config.toml
n_layer = 16
d_model = 192
n_head = 3
n_kv_head = 3
head_dim = 64
d_mlp = 512
vocab_size = 8192
activation = "swiglu"
norm = "rmsnorm"
norm_place = "pre"
norm_eps = 1e-05
positions = "rope"
rope_base = 10000.0
rope_fraction = 1.0
qk_norm = false
attn_scale = 0.125
bias = "none"
tie_embeddings = false
parallel_block = false
init = "uniform"
init_std_qkv = 0.042
init_std_o = 0.0
init_std_up = 0.042
init_std_down = 0.0
optimizer = "adamw"
lr = 0.00255
beta1 = 0.95
beta2 = 0.99
weight_decay = 0.097
lr_head = 0.00639
grad_clip = 0.5
warmup_steps = 281
schedule = "wsd"
decay_fraction = 0.802
decay_shape = "linear"
final_lr_fraction = 0.0
batch_tokens = 65536
seq_len = 256
doc_mask = true
train_tokens = 415500000
steps = 6341
dataset = "wikipedia_en"
MLP neurons of a small language model. Each row is named by its layer, matrix (gate and up: input weights; down: output weights) and neuron, and shows model dimensions 0-191. Each number is 128 + 24 x the weight over its row's rms, rounded and kept within 0 to 255. Numbers have three digits each. A neuron's up and down rows have the sign that makes its largest values positive.
After each neuron's rows, "fires after" lists the tokens most often just before its 100 highest values on Wikipedia text that the model never trained on; "fires before" lists the tokens most often just after its 100 highest values on Wikipedia text that the model never trained on. A number after a token or word is its count.

L3.gate9:151123157076120098105096099126144097067130126109134108118131142146143130140160139128141085100119071140147102117100107148136152147178104140119133132079131158128137101120096147152134119129139132134130103140148154118137124132182167150164150132119114120141136136143156126115137130134109156126160141141113122119090100107125184131152140096115126125142147147144112119145171143173142141145117118095094158119148182134125093159131096113104115116180079127112113151128122141128104163133122116116108102157124142107130137160115141116160111135173122100154118127156173107086113023081136138108
L3.up9:138116114114116150142153144126079131157085138136141108113172137124146147123125110114119110169088083131113102109134151150100159139137113125086137155163150157105130108132105106147077124110152118140146130122133139133137140138131173145141145116177135084169162134158146167100141139124107116151091121131104122092161111125160135108075137091113129090175139124131112151092119118141103105125109188152121103130110141133102129133133187112136119115135087068138144101136150136128094075148136133170165129117109112132084189109145112126137117142151166089162139096096116133135104101103117111098
L3.down9:132150141124105174095134112154112141133117131150112095128152131148134134141155160148169138122105070162169120147121119113133113168114145174131120054110141137151118141138096104159147125131149090140123114138127134096092101154148161115141116137155137131152122157138137076117137110129112155133110134142152150116123138099162137168132164090127139097115113129098132093136114125191149112103142156139117059138171127140143096119123094139138121140164111140135105150109117089176126150150112161112101114141062131094133128138156135106126079106118107075137137136177124106066114100117123149140
fires after: "0" 54, "2" 12, "1" 11, "5" 5, "6" 4, "8" 4
fires before: " " 46, "\n" 20, "1" 8, "3" 6, "0" 5

L8.gate259:140127144125145122178140115118159139148147116113132109129092138109111158122129139120092127145144110108126151131113109135094126123166093094133156167125129114133117148128099141113199122132090138108137162109164147080114165087104149133155166148152132133143139109089158111115066116172105119115110119108110127121104115092131119130128124074108158105103091098122129109132136129130160166156093152120118123124074059167081114119121119149118067095126096181146119104137141134121164123106146106166117123149085142148140128145117164118097182124112151114130134143123153144170137142103119156143
L8.up259:130124160108133178136157124155143115114131096181155109124109154139129124116146092111121105158120130162113118115120125097183087106145120135131034132132109099129133122140141132129138153163117142114147198156109148128108163133165164091140122100163097142160138131114100132132124138101123136105132109124117122187090116129171181159099137124154098092101115129095131086157111120093116109108138135144126167122149080133117143146158142160107142090143151118141150139138115121105116129108153143177115088174130117123162093125128157112110108079130143113147143139130132150129146132158080122122
L8.down259:184123055125156128111111174106170147101121103149116100104121103107091116134112125131115108129137134107125119119135121098128143120122151126118172128138158125157095125150158157162139113103098119070123135067157129127129120131123132119127146115138152143087131167125114116111161111115097132099094118140092119088104125129147095123116110128153101137100063127106135092178126135138125178116120223181162132134138118164123118101128193131161116108132108128130096107151156088148143147100118140141150150121107118121130115097137174126129158125137136140153161128116152120146107145131135142104
fires after: " on" 28, " /" 25, " |" 12, ":" 7, " were" 5, "On" 5
fires before: "2" 28, "1" 22, "4" 8, " |" 8, "3" 7, "5" 6

L3.gate334:102170141140121116114112112090154102118164100111086141132149131153153121149140141146116110118151097129162136118110087091135128155095141115171130133122125126121105168135126142117122144153063127137144095134202102095142133121130135130150116123121115078129119135104126132118131135104089161158150191171119132161110098105159119159115090119147097076110151147141126087177110129135107089116122152153115168142081126186104158109111076096118069129188127140129127149158123125123107151127123141127097140090137104113147134139120115130118097094157112130109125142136133140149105151161123117152
L3.up334:097153179124106166154123082119116152112107087119154147125138141183129158129115152148122131114090141159124130137109139122081105154127135152135137130192138093121138115107148107138159139124166122168087157141122139118148145113165115129129101116091090090114103142168127125079124126112127141125119104132132148116127135139140153148092093138107132132133173146119118156133120154157096126176112134089120133153157149152150073121155174146142102133131128081118101125136138175109143097133078135149125126162165140101163107111091172156124108108088132110153118122127104134126110080165091162162
L3.down334:124155114158163105117115118106110117090134104129130116126145130142114138160099143114148140124136143156150100125118131139103114159135165127171179135135150139169123097144106116132138155102089168134118126082095120146113143121157117078124096128070160091146132142146018160119138154137125125154139119132182141126148153062156137181119150132135129080133091125167093148147110117137128146150131135097116185139114106157134105139106072145116097168090127097136117136128109118105123126132119131133108133105127115137135112154128113125119109151149125100115132092130133127130149105185165121131
fires after: "." 52, "\n" 43
fires before: " " 40, " the" 16, " addition" 4

L7.gate157:145144136118129137135144069125122104149136122151175108139149119086127104139132165143149059116159109124130133117084158125135138129115099151142141147129109115125120168152116124157129083125106091122120078123142120155107137144167127140127069159121125067147129141171154125086137097099125132157112128105128117160169111141137137152183104119090127116117134097111130115138095166106123180162115114104125115149157114130134122114103141127115125104169137093107160116120156149145137136116123099156129110133127099119121107162196117132124169118183124149130144105162145115100092161129170118190
L7.up157:156144094118115089104110129103140104123084096121123109118095147131140118146125125119152107145135148155135138090099139170100103104123123125051143127093135119123124094123097162135126107112129140116139120142107119118172128158135180097082146136120128131110119110145148136165101136188130166199125119120127157123115118117128128120104117167099156166135134135133140132118115117128161169101158149123164141118158148142125101088111125131152140149118131168112156154136142117117177111150113137140128117154141115132117145134103170123133069073173138134154143069083143200112131119105115090113
L7.down157:123137128126136177068134136123116110162120143105136142122126152129119136124156134107152120115135155155098144077135129144176177086134101129131131142116129143112140129120182132121108108105133126148112108102108091163065111129135113125112128135154122113097187136154143150109109118062120110196091082162116109137128140131136093111140147108109083125118147123132124129124118147094138163117144182112155122081088161137168106128145147102126085151151126117102140115110120151107156106085132121090119092125127164144121141151137119147163090113139095164108169117146134130117076126145143128171
fires after: " " 59
fires before: " |" 26, "." 15, ";" 11

L7.gate0:117166141116156147109129130063118077121117123073142175128131139141091145182148139141105112149115140124113141145117180142167116125126122123134132134136063098135155137155162164118120122120143112133157177104102117133145111145146115109143168144114072116095121137137156177113141144113132178110117119114130148106121147097174150172103112170112132141133153140141126116125106125133147151151118125133159111102149097166111128127130109152148134142125144147122089091150105111072149124062174150131103099127146124137152150163154110136112144106136078121101145129098154121164132147119173145103
L7.up0:135105126106129131119126078134106175158144115105157112120091125115129101148107131099117125112127106158144119151100135122111090131130172113095125164150121129092114163133120126151148147081144112126126119125151124156121097160119114149085143106096064128089108064111137125147111131157132148128112154167110084128165146152169126122094136142120090143118114138091130154121109121175158128127145136163098107130133102149170107130141134094097155117141087115128101130112132137082118144166133116100139075116103083142134157123117119114114144100161144134139084076086189103101123117151113110173
L7.down0:153171072118163134150117155109114141125132096142136086113111146127154097094095132099146121123152150080116120134134136124113114100126118153133151181125137146165092099129134128147145113101141135148122147166122165107124131163146116130093124165106128135130115093158070100112139158168188131140109132140095143140110118079148149145120112159156130145138133096152117101096122130161068155124157109119098123120129109140110062119110125123116114114110147172144137146170119125121080132165111115101101118138145110096157153142140120120099124115164170160164153127114144114106151173181095103138
fires after: "5" 16, "8" 14, "4" 10, "9" 7, "7" 7, "0" 7
fires before: " |" 55, "'" 7, "'," 6, ";" 6, " /" 5

L8.gate185:132162122130160120127115111154138127142136112133168131166085134095166137083113144159138149125101124096121149100126103121162146091131152085147143121119135102109145142155119087137103115095102142112094113115138105130088144123144135185115160185132123172138108158165152130129137111126126110147135125120135128162130147087130104117116097122100112153125152102130080161121110122156136137117079125107100140115078125120110158086149145152085084105184118172134126204133134125119124144156153121146067115104119144135088113111118120109138141117161140145171124072136152127116110141126159087120
L8.up185:120102118143138148140098142085137129111153129155160143120126116141145115136146145142123090109155149141086142163103172128150130107173146148121165086072112125129101119159081114143115114124101109167131128127137124126136180178135146151135123147142144145123174136085107107134103079118130154091156171146127119094178139142122105094090154104124129162153135146178144115155102167120102140146111147141116148120083116118121155131127126105101118159131099168094184118138078112124151154116105099107088121122118121084129113090123136120107133105152099141145128144209113125121102126119144146133
L8.down185:158109143111121146163151083117132139120122138115107109122104124144137073133127117116147110131152091147120148067127133128054131108154081193090120181114140112113121097111188142104110111135143143139105133149141089163134127151162126132148153095141145125099114112154055121132132149133173108115142113138112158154123108126146104135107114119119114144168145145128127107106162113143123074074141151135101097141168110077135099121130158146121150158078143136119145097131119106090106093134122120143128115136124125115132154121154124148158145135093136105103086148144114079154117108139156126119
fires after: "1" 67, "9" 6, "0" 4
fires before: "9" 24, "8" 19, "1" 10, "5" 9, "7" 7, "4" 7

L3.gate134:122131137089160115092127149094130102121129136146146133122080160166124153175125141153137116115119139134125167120144172168147102126103115114134146189104093104167133128152130135151162095101146125099104136127133116154074120105155216160122123143154113121133137141152140178144139107098121121106128125149112162103146155106097140090160139140140169084145098113130119120103160111089114170165123173159121166148118143127131167156122141135122083128135157106106093164114160141089101150119121151124102110156117109150116113135123114111129078095154136096100118119118151135134104106127138133094
L3.up134:159124105165142108154091114139139124125133170133087107096110120087131099122133162110169097143103114120088159094115153122107129133113140112107163167139105147116137103117123152153100111127135120107106106144151131146168139113132103139098098060151161115149138088095151102131137115096111145161124188139132158129135125123101151110094143127119149164117133168217104166160092138093137163064164125122085145119121133108143115125119202148132136121142088132099107122124106138128157077146129120123138122098123143152133132123126094127132143155143161139109131112124135165128143112103140149127
L3.down134:115137117141101085163119138074117164097139125130115126135115149173122121130140128163134145145170091128129132157121123087089161149092099126077120179150114145144117127103109126128139144147126134072124163130101098101157147128125173156141099143115171148090162089127139132115121118130123110122124163123101129139135134125152114102127173122149129117152145150107113109160105080113129119102093122118138096161178102125162133116131083120100108139171125153143141125128106117142099153094108107101154130101141144115114109114096177111121065155100192123119118137087115098071155136128095144127
fires after: "6" 13, "0" 11, "5" 11, "8" 9, "9" 9
fires before: "2" 23, "1" 21, "0" 13, "9" 6, "8" 4

L2.gate411:140106133114139146144123114136170149133101151115127121082123113080194136178157134117165068123117107111100133106079156141156117161109084124112101133138105086130100104148098141118144133134148117137127138117108150169113081152136150119126118125183133140120099150157146180135111151109125107175173160130150098106123131114120171122166127129117102164115112107124142097133166094138154134173096162138134127102118099137108150127142161102118138119114112140091132104101167126121138121097159142150159121124103090161103126152129166133138168147084124117061133111139154109097121138106120137127
L2.up411:147129120131153146115103102146173161149105145129144123099115126068183092122138115116158081135087103129106113106127157135157129154113139108115119107124093103149126134120100131165153124138175107126107111131117157174122104147123147122155097100177130164131123163150140148142098153132121110149194160161153110142095139111124172101141145113149114167112127118119154113136172110167164105166131165136122129098132107125148147113139150080134104115122120130111128113081137143133123100094168128160154112117128140147129126170112160159158159135082121141089117129129137085099112199126147107135
L2.down411:160118130147146132133144146166129135140137112149126113103146138147156141114133122105182106112120090113122101136119105139136096126130130122136132070122148087112115154144097111143140121137154148130104135120140130121120150101088135093115156090121113153112114141115006099152107124098114070156134113152146097134145109101102124123135149157170100148146110111087154087133166109145109076114121203151112095111127097123142122132132135141106139098162101090107140134108107144178124128135163128122094120141135095134108095157113155103161130104131127118147105114134147091083135116126148154121
fires after: " |" 75, ";" 14, " —;" 4
fires before: "0" 39, "1" 21, "2" 16, " |" 7, "3" 5

L8.gate27:155117117129139146126142125058166148154119114063082093103128138107150111140135131098115145134167130144148093097110095111148119120119109087153131148135067150154119130145162166111147096123114109115112154125133105094139146120114155102147115131160113123139111136123159119124111126124112114166143129148131168113083142111113130129156124080111109125129140070119146127132128150120175129130068161136142160150117151213156115112117137118118054153147158132124135134160132169121141150116162093143140122147110087173124120143089142091141129122105137134131143120084129091120171135137140132136
L8.up27:136147135135152151115126120089127129125158084152148160113143121134126101157135162119136071099073125168106155109130175156121162161128128119150097086126128143122107112138115107120138127112130125106108115134117137148131131086138121110147122064127118149150114118136125196102151135116091133118124099121132145153129130135116176113112164153203147148147124149113144114146109102105124112148136157184116193157135123132148170156139080141136126097094143071125116102128095127153105101122137136113135135129131110124200085106108174150098152122130122117087100119116122142080132125151129140138
L8.down27:139133159131140167088165140138121139119139131164095134107139152137125113144093134115135150135140119106150141134121141125115138122118097140144142158090153142112095116170111167128152102124088173116108111109152133136139126150135120145111099136157157136163116125120137106124122145084107158145169118128098127110111158077108125106144118144105113127103138091132151114142147124153122124109099253124158128169109124214155135129130143130098107125152107153082197099150149111139117121141127102136148138120142118122146125105157164094129157102117133139120133109097081142177147153131133160140
fires after: " |" 87, "|" 4
fires before: " |" 64, "1" 9, "2" 6, "4" 4

L3.gate214:121148137095135103104125108109147080079102123100128123127127166158151142158107157121111115101120139144136124150102125166103114113122066144111129170101112125120145128132130122143129111152124075113154111149074127115181132073105123150127130134137124114118097130147169108114169107108143128125130103158145125102108103152131151131153125072078178138154137110070111107090124137117111189107087130105079099164122108165124117127144139092140112098113128110126140102145136152122149145138136125125152152182159166175128104124140110068123164114128141097121119106117147127154105133106107107107
L3.up214:117112142117096112099119132143119147084111130159093112156141162153154123150118141131142127098094124100161109136111136115101120103113173115100101173118144085138110116128153125139123101140112113137120112102072088158180135100097126143141134180121119132111123106139126139122104134133126137123165099166140139123089104156080135130135090138115165148145129124045150109115150145099090123127147078102104106126123143135178088118131100092170162101136147147105131112140160148114189146160148118100132145140172144136101095142159142116127187117130095125165139100105125145127125108108094126134
L3.down214:131101140133167153162132176170150147133149185129142127119144166090151127152154147122148163121126129097155121132148091127140136144151175097107130086121141116096087139097138093099065111118117117181121086118173152129111150171138120150138138131131104143142137126118127116178105141124129103126140105114121104131122155111097129115113130148130118176108157142127160095128151138127163110175163148138157173131161115108188132096127083091119106123154147137198130106149155113149146108131110115123117071157139106115106119148134174155138141109133148159155141142110113127126124132118131083132
fires after: " " 67
fires before: " |" 31, "." 16, "–" 9

L3.gate353:138148120109129116158106151117116120118122112116114146126121115128146112080149109146130181149109136092126179116126218102134141114124174136097123097093154113118114136117096135142149135121135138109157135150103123144091159118130115144132131101159159130136089135135123143122184115151145154105096159087119098110169134137104169135114097160119155141125140145122132074084117149098180180156141120100113120159147128126100110139108099118131104138108102147110083128136159191134162120144131090125112129149184134097130129130091141148124152111137146146058091114115127117118132166117134096126
L3.up353:165126103150116124190101138162087117146109149153165151117163137121136112135131077140107115124106109163132113144127127083101110113127123109101108113113144146118113166134096112145150138139114113129164132093117156144115155086093117168124106081156115150128139096127134125120141152148100136093135137100138102135137119154130097119132098098121089124160162176106127136114156146095119133121141124128128080120093117121148108127151138111102130108147110073102101134118103122180158127193098130087112119123144163133110087122129105145093144150149183151152145109133097146159120188181080134139
L3.down353:160099110144200128124102148115130143112100159161144130090145138112085166080106159109176131167136118104105113122079114119180140152157155114155158118139120107102154149115094105107156109106114140130147103146119135113128156133105134141102135106127102116120136168123134135126109160107168107164145133103125175105118114090161127144086112162167117128164109102105123114146146086083124125135136115118124135119175099078147156099119154122134133126173150101162118120095139108102117128096099101133134124153141083134141164107076114130092135120113156127132165123127147084107139112104159119107
fires after: " " 83
fires before: "0" 65, "7" 4

L3.gate321:137173142130114109149118099178190116128138112080157100104149134153176123159144157150149096121137155163146151089138156140118126148146098107193127109089134152135069159157154112137100140134112124136109089136164148122107118122163114156135135128096100148123159158088121130116144149082082156172126146095163115137099118155121118170132130119116078135080081086125134155133143131137126141136126151135127104107134112165123129138108144109105121138167137072105110121091164111111142156134144165161103112124112123155121121128113172116115142120117111135133094111125150092136124160145109101136
L3.up321:138127155114102102125134122153161125117128150113156142116133136144136141122172122090172075107112134172132133131118142112116122157155123093105161092119103145089116125170138145136154142136113115139131069131150126123136168145120118162109115105080131141081141149127105166141119122126099122170143163102172100129112105174065111099133161147165145137105123075099142135134153137141146119103148163103131104147145128153142136165119114116121143118145132093095099111096136127121168154119138144122123074147137117136072087145053158136079123133113149106150108090146130112142092129141101136104
L3.down321:145136130141049102097125185163142133128130141110138125090140149129134135128162108110126119088112136143129148101170141130121119105152122118089109108127142132142137122141124123135159150161129134147123130119124106107127149141124126119103143167116126160106101138116000129139102109106110118140120157125150122129115123105124107127149126105126118142099123114132148174109141155149137127144144154131110096131148140122129143116109149125109121121109138121150117100056128143104125134129185121122129120141089136145139097153109128119158145120123124137151131116132139098090094126133132132108
fires after: "\n" 92
fires before: " " 58

L3.gate459:141130141178165088125120137102118112141129135103136090130169149162165145151085109140137099110141112134100095117094152104134165140127149128103148075094160102115061126114138084117099138145155118089168131181091095125136158153109138120114113133136104155142133138113153163109147113134144096169107113137144112099120140143132104168114134129108162148145140090085136105101126124128150126102134137108130111121144105091156147138154164105143135124162104084120118084151137147104135116136180117150154149150171114129126163163096135111116154096094104169161122124116128123096107088125100153092
L3.up459:088142164141079135155069118149121128146108089114194127149143109103122139130104136115118149122089144159145146122153162135092112155134161131132127097134095144151161113151102145138121151139150132120148172104122178185135113126103083104118157135106113100105091132161127136125162091142136110139151101082150102142140127133140143102113109145130109126141174142103172087088132163092159119134123119123120140123102116163141093107104124126132121117102138115129153105162161147156146076134140144149133151113120132117116102158132131112157150158113132131134137113134143161119181184157089065113
L3.down459:195107124155131147169128152128171116122121135162167153173162152145163134131131125138126168187116077123147108099123122095097158141132118126132094113122144113130109142144100120129151080162106089117143142136129095099131161125130144151153124141119109134116134178128183111120127088136163113121115145106124154131122160230095097133110113145125158161128102106093138095116165122122146139138112133109101117122133140143115183122151169111167132141134141114115095131094114157136160129147162080145124132161118152155130143164101136142143143091124133121141137098112162132093111124122135129159
fires after: " " 66, "amp" 5, "om" 4
fires before: "0" 41, "oul" 5, "9" 5, "," 4, "6" 4

L2.gate368:135152122074148111145143123125207056129170147105135110125178105140140112149139164110158164125119125147133123110118104143124118174128108101132119142109142128147116118125148111115150146113055098153112180150116135115122098135095139131096083139089127131122137161130131087096090106149147157151183125143104134129142127145131165157134151158128131143087105144139155134108130139182151159141148117128102151141091106120111179126157135103152123150130142119091142128130127132132135115098144082096112125126138148150153141144181101110117131115113171161115126129138141097149109156154078129160
L2.up368:084119126127115138120118135117125073144130138118068095158125120103180151071098100146143108077131130147124132144128142127118166154128137101153140113129121147135124166170139080138094127110091156141120092124137102114119145156109174143141110124100155155132138106137147112149127133091109099147147133142162087121127113105105167118178136136125123155142110117139150136098121111165162119148104114138161176104156158128113138176105155140135123148133108214138126123121098130120098102161091123163159119127173109115143116117137150086127085112180132093151128146112104153138167117142137155116
L2.down368:123147109120151080096134116147141088149146147105128116145119144142153105100090132160139131159142104122095104142137112137122120119156175132113099131150151101122097098114177136149143099138128146150104121087112131126127149129088084157107128157100109108125149163123044137120112090161202111141136135132112121128135145175126153128142133118136136139180149117167140152063143100129109090113079107105154120118095152128131139153145116147134109142128119171196158117145124145126143126108105101158118101117170152080125139083142155086134156122125119152143114133104150129150137151142125141150
fires after: " |" 30, ";" 12, "|" 8, "-" 8
fires before: "." 33, " |" 25, ";" 12

L4.gate485:154137134086150114121109081084157148156181112103144110138149117127131125183095144154143138153187135130139133148107133130156126138134137138167166136144094116146106130167090174136141141109140126118120141141114162161168141132131165115168098115116125149143195157131151156135130128127112166120054095160113127144156127106147100159119100095116118131147096120169124135105107142094132107151126134125145117143140101180100133143109129099174085132141134128134093160131123148103127161137143105149146155139113132108174143120094145114173172106137131146115146097133121146143094131177136122160
L4.up485:146098122109149117156134095123112136152109086097124136120155079192128126112120160125127143104127137124110114096140166135139181124178124150136095135138105111145112123139144152099131136125118182064122126102124132159129110104079157136140113112103146150109113146137142154150124159092113122073137099160122087119139126097120149099147137162131113088097110151074155112137110126117134112157115126103105115110066106135115147143134128151146157094088118128138149132158127131156154115166148149133142182159118126117114131162132175159116118117155137119064107125109126139079166160162101116128
L4.down485:153132127118117138120102107094129107114126146129139122140131060120125132122146108113145122108104113144112074088141133120111176115129118145155111115113108123137104139133147134130144132140097158129151182134151137137168132157110137129092118137122158123147130107130039159120152132164109074110100146100113112099184136124115098134149133142148109112103151108124124125131176128130097105136104175101155130100084138166085121103150107108122149157137101083166145145124140134169110138150128163129075142092079150102131160088105135133096066102125129137153134106128104079095118142108112130124
fires after: " |" 76, " p" 8, " sec" 4, ";" 4
fires before: "1" 31, "2" 13, "4" 9, "3" 8, " |" 8, "6" 4

L12.gate177:165203157115143071089177142145134084167158131138156136149128147171168076110152121087116138145138107079139151116105111077127118143138100124136157101137090103103151122133120097125099145138147107123111127135114131118131104126123143144135152135081109131109141142149138128113144151152107104096140118116114125121102132095112181114121116121131161131145119099149129104132137108203134168127135107125164168145149120155137132148142127138116100138136122090159105135147122124091126104097132133130173105098139108157068120148156161149139133107122133082117117142090101151082105113154125136174
L12.up177:116143085071107120086146131152168095140148142116084091140090098132099125093126130127147114144171100142163157142147102171177098101142058086165129124127133124142129138088106131152181115131097119145146114094151147109109124133112151155149111162165148134153119159128135142133122122110108118142162124145105142160082146150144135086118142107145097132134107152114152138101138123114122078092134155112125143122109127141120137134147118118154126111131176115130132111153114135117153124072072119150114116104136135178128159121110100113173085129178151129123110139072120101099104131115129118135
L12.down177:092120116135100090101149149147152118141153138107168088146070132102129140128163148147171128127103100155131132154141190142150197135148137089136133101140155145126103130088163099108116150153120119137146131084159130122176153101106078112136108134125115140162147111127148088132131155115141153143126178118103115115147130185164144118141105138127102107112125137137169129144133142093108145107112106085153139114106151096112179139144122142116132145152167121148109152114145144081120121124110126117130106154119125102192126121148128117166110126128133141087059154113157128131148122097131091138
fires after: " S" 30, "-" 12, "|" 8, " Men" 6, "," 5
fires before: "." 36, "uki" 29, "s" 11, "unte" 4

L10.gate197:114114113122158144131137137084154120117148134100142111114160171150104127103148153142151161110135154118183142148121138164115086131124116152156123143132132125103137154158111127156137113122126091094139162119158117151143145159134158148143161122125139114133147106130188102128130101083107177114124093127131158097126152113092133126172110108164158144192162131110144127152141114140084168130132116104169121171147155138102183130098141153177158154134137145147168121167136181109127097114148109149147086128122148116132139131112089108113148145133112148103149124164171081137154123130175121147
L10.up197:182111097149119152118120119155121110124141121095131157111121141131143161131087143106121150110119112098157121132090111143084136118144160130125136083100151098106099127147140145136162168184139149114189097132148121123109071113071174140099145148130142145186073104075109081084112143163145151144149152120100147137131148128110138126122144145129125133128128150169110149137122117136146121152144135123150175131129088129099127160129127136106140127092123066127125139158118140128134097167144125161127145108131129143098117137114138102145109155125124126129097133132167175109116094106185177140
L10.down197:121119107156128124138148141128136123082164123131149188060150106112079116104085113120179098127150107119151148138178130147141107127150142177128130119081122108135105153086143135118147107147132158132084169159114116137171167132151112169095113139114135157130124153133099089095119152107105101139170168127132166150122116080144151121137126123112142133131127147156107143118126148127107168112149136132187160135168118132135152150110122098127100149094107116159142113072109128094154120126157155156122130133157133135136108150113169107138135174125107147181151143102112123137126130159134127167
fires after: " " 22, "0" 17, "|" 15, "1" 8, "9" 8, " T" 6
fires before: "7" 34, "8" 28, "9" 8, "6" 4, "0" 4

L8.gate382:120122102104152149150110146075119114114111155126138125135153154096150122157144144106137114088147107074118133158088118150141127149103089126122158147098148170110117161138127137108155104146121127125165120170114097122119116092129138102128139136103104117151119104121207147160146100068140186154108172148096137127110128120164167119114163132154143131168130130156129135128110136101137184094143132107108085118146116162114122136131116127167136082074126113140104141174154094109138143120134175137123144150154111129162160130144136092101159079151093135100106155119126145127139124105110140117
L8.up382:124106166137138165112126120135171104155138120096104140133130113121114186160124105134118114114151152139117090120127124141127114108153108122130146177113117146165122168107114115157175081155119142120140187118142154135092143093089117145125132152135120128140148122187120150140147152139150125130141175129122126179114105098165148138085130139124094114109117120121171119132190111144084134094137141081137094147152145144135113139069086125132113119168128159128164107133161159082149126167138138131096098146114125154125161158146141093140118132144133097122147115140112135143167118153142175072
L8.down382:142069126141156118159105116128108152196148127101111163186097114127083126128129108128134154124145120093125156125111099161113106159157148103120139144103131129122117134133119116114142143133147115091144149115120190093081097132129111164117137137165113125106184119136084130124156144141173134113167111111138133159143102138129161129103113121122137175117094109131162139168200105096147143166119182108091128144126122139145110151147131152131149111117134136109181112151138144145135160148128127118139114107087123119086140124106121059128120166142097123127142121152124125083148109121121145086
fires after: " |" 27, " " 23, "5" 12, "4" 12, "|" 7, "3" 7
fires before: " |" 100

L12.gate325:133122137159157138145176134108144109132130115099135157127077142118113105043142122155142112108116101095107122122117121087103116144079104110119114114141123161123124178109135142117143165116127174128137144159125129134152101114137120170150127119152127126135114104131133142141125161129096179123163152102144177138140145096128117175140122116097121139155125140130147074134140118126082179104142171127124078125078138156108139146099139149118108106146144132158096117125123109127130168136129132134110102117127164164143117149121095114130114172106121093139170181093087070137183143108107132125
L12.up325:141102100098133130113127117117085137124121139091116105169094123079142106124098097144132134128132116110060157145158133174084142141113141117111115126108130055125116130160132142139169128119087115163111160111134114122115105136102162122145102142128147100116120148137123176135160133131143162180120131122083172100120163123117135095161115160143160176124140093109105105155126111148147110124144139108143093107096122163124156124129137098154133146138088129135098152111120137087111139135155188151107095138162149139136125112109140170095116117111156086121144097155134129091059126148138149139
L12.down325:129160124161155109141163135140102115186145143104111118117108168132115110122114103150105132112121141137135114120169147142129143136154135143140160123097141146147123095129158154118131127159119167115100090110081146129136179121102133133158114109135132132088138169164038117119135079187139136191135146099124078147177133056110100110150144165116114158140123150126109136147106146094129137105173151120127097151136114128115118151112098118112124144126122104167093103080139127117135193102143151142129123090151109133129105118125164146136133133112134142134109153109121126133157148126089135124
fires after: " |" 20, "|" 19, ";" 7, " " 6, "1" 5, ":" 5
fires before: "2" 21, " |" 20, "1" 10, "3" 6, "0" 6, "4" 5

L7.gate355:142168132097138108092166149103125099132072104099152086146146139126135135111125145135145153150103125108115101090112113166129154148144113157114176137094152143136125142131119162152145089147055120080130115119191191131122162147150125134163089157156142098166116137111157133146121137094113137162096119126160138133103142127117108127123097078153111103140137107154134135112136122141186157130063133100145132126124134142139121113161156150130095124136139123137112136146160131107105147149142103102128106164160130139156128140140168115117107122178174131117084110160129109143116154093106121115
L7.up355:148117109098156163170131088107179109161174126140132142138116108156122176142111155170154086136122127155145076136123148106120143117086099137141116108131118146160178110174136130123173128109135131129161136109145115157119160144152166060137098108131115128114111141133150126118119138116134118127136120136160130152127130117126145125127145146183118147121147142095163148103141088138070107100124182137111125136140103140080086130099115142152110094090152138171138124117167135114115096136130141096142090131138078142165130120136152129134110117137135111143189136093163113141067143107126113119
L7.down355:143108110132124089135118133118137116146169124190135140131135129151147168113123159135139152142140145135106058115122128108143135131146096170134131146117145113122149133136105185136149112123105139117133155138134106141125152133100143126133119116134138115160116106158232167175107156102119165121157111182130132134105083081152137131099149115111134143121157116158123130118179115132098117093163169135116124145137164182124106097133173117146101098152113125131116138214122160132135123133148163111105142136150118119120108121143123089160151109119144129112126112147114144173082102121134140126
fires after: " |" 71, " L" 11, " —;" 9, " " 4
fires before: " |" 72, "\n" 11

L3.gate197:139160123144122134160134059107147067121180098059140144116106137105127145158134130135143090109132108095122157116113168103104112166134098162160137138120107157142090133129130104136134111139105103128160132152147161141135112073137110122138130125142141118148115163154154089084132124088093166119125176140114144147097103096185149136116131115140140103145163123128084128141166115107117127133121157101141135142127136191155128144110169124141099113147161118133113179121100140104123170109148154150137133162118120138101151119115126106097131092159107108106087115121167102113145125153106113132
L3.up197:121158145123103109110166155135124130139100093122114124156128111122075140130147134113130139123130118102096163093160142089133136145126152116190117116148105135134099146079117102134132112110119116150156101109147147134161115128143154127183156153134142129140086187147135132098135157101111132124145172153144163115129106107164169110083166149195183104136127088149149127121166098083110071144145132148132151113143132135143124134127140114163129153105151134097113157118095117134157159068099150114119120137144124096117177110105155134159110110150100102156150149124140132086127112124164132142
L3.down197:119136139154134087096137185112142126117130132141113141154121138128102133120107113162127138143135134100127097151168103129157092128115199141124156149135116124134138100122164101115132132107164108117132138126122121119114141132118135174167111149140126149111092147122039152141141119141085115150129137128158136097143067096111140151090136118129177118149099148192106116112131112131142105088111147108115147118116176136135119110147120077136167107068125173095089135115118125150163171090117128101138127145171157106129170092112126174137144150136115112168135138136137114093138113130137142103
fires after: "\n" 84, ")" 5
fires before: " " 37, " the" 14, "c" 5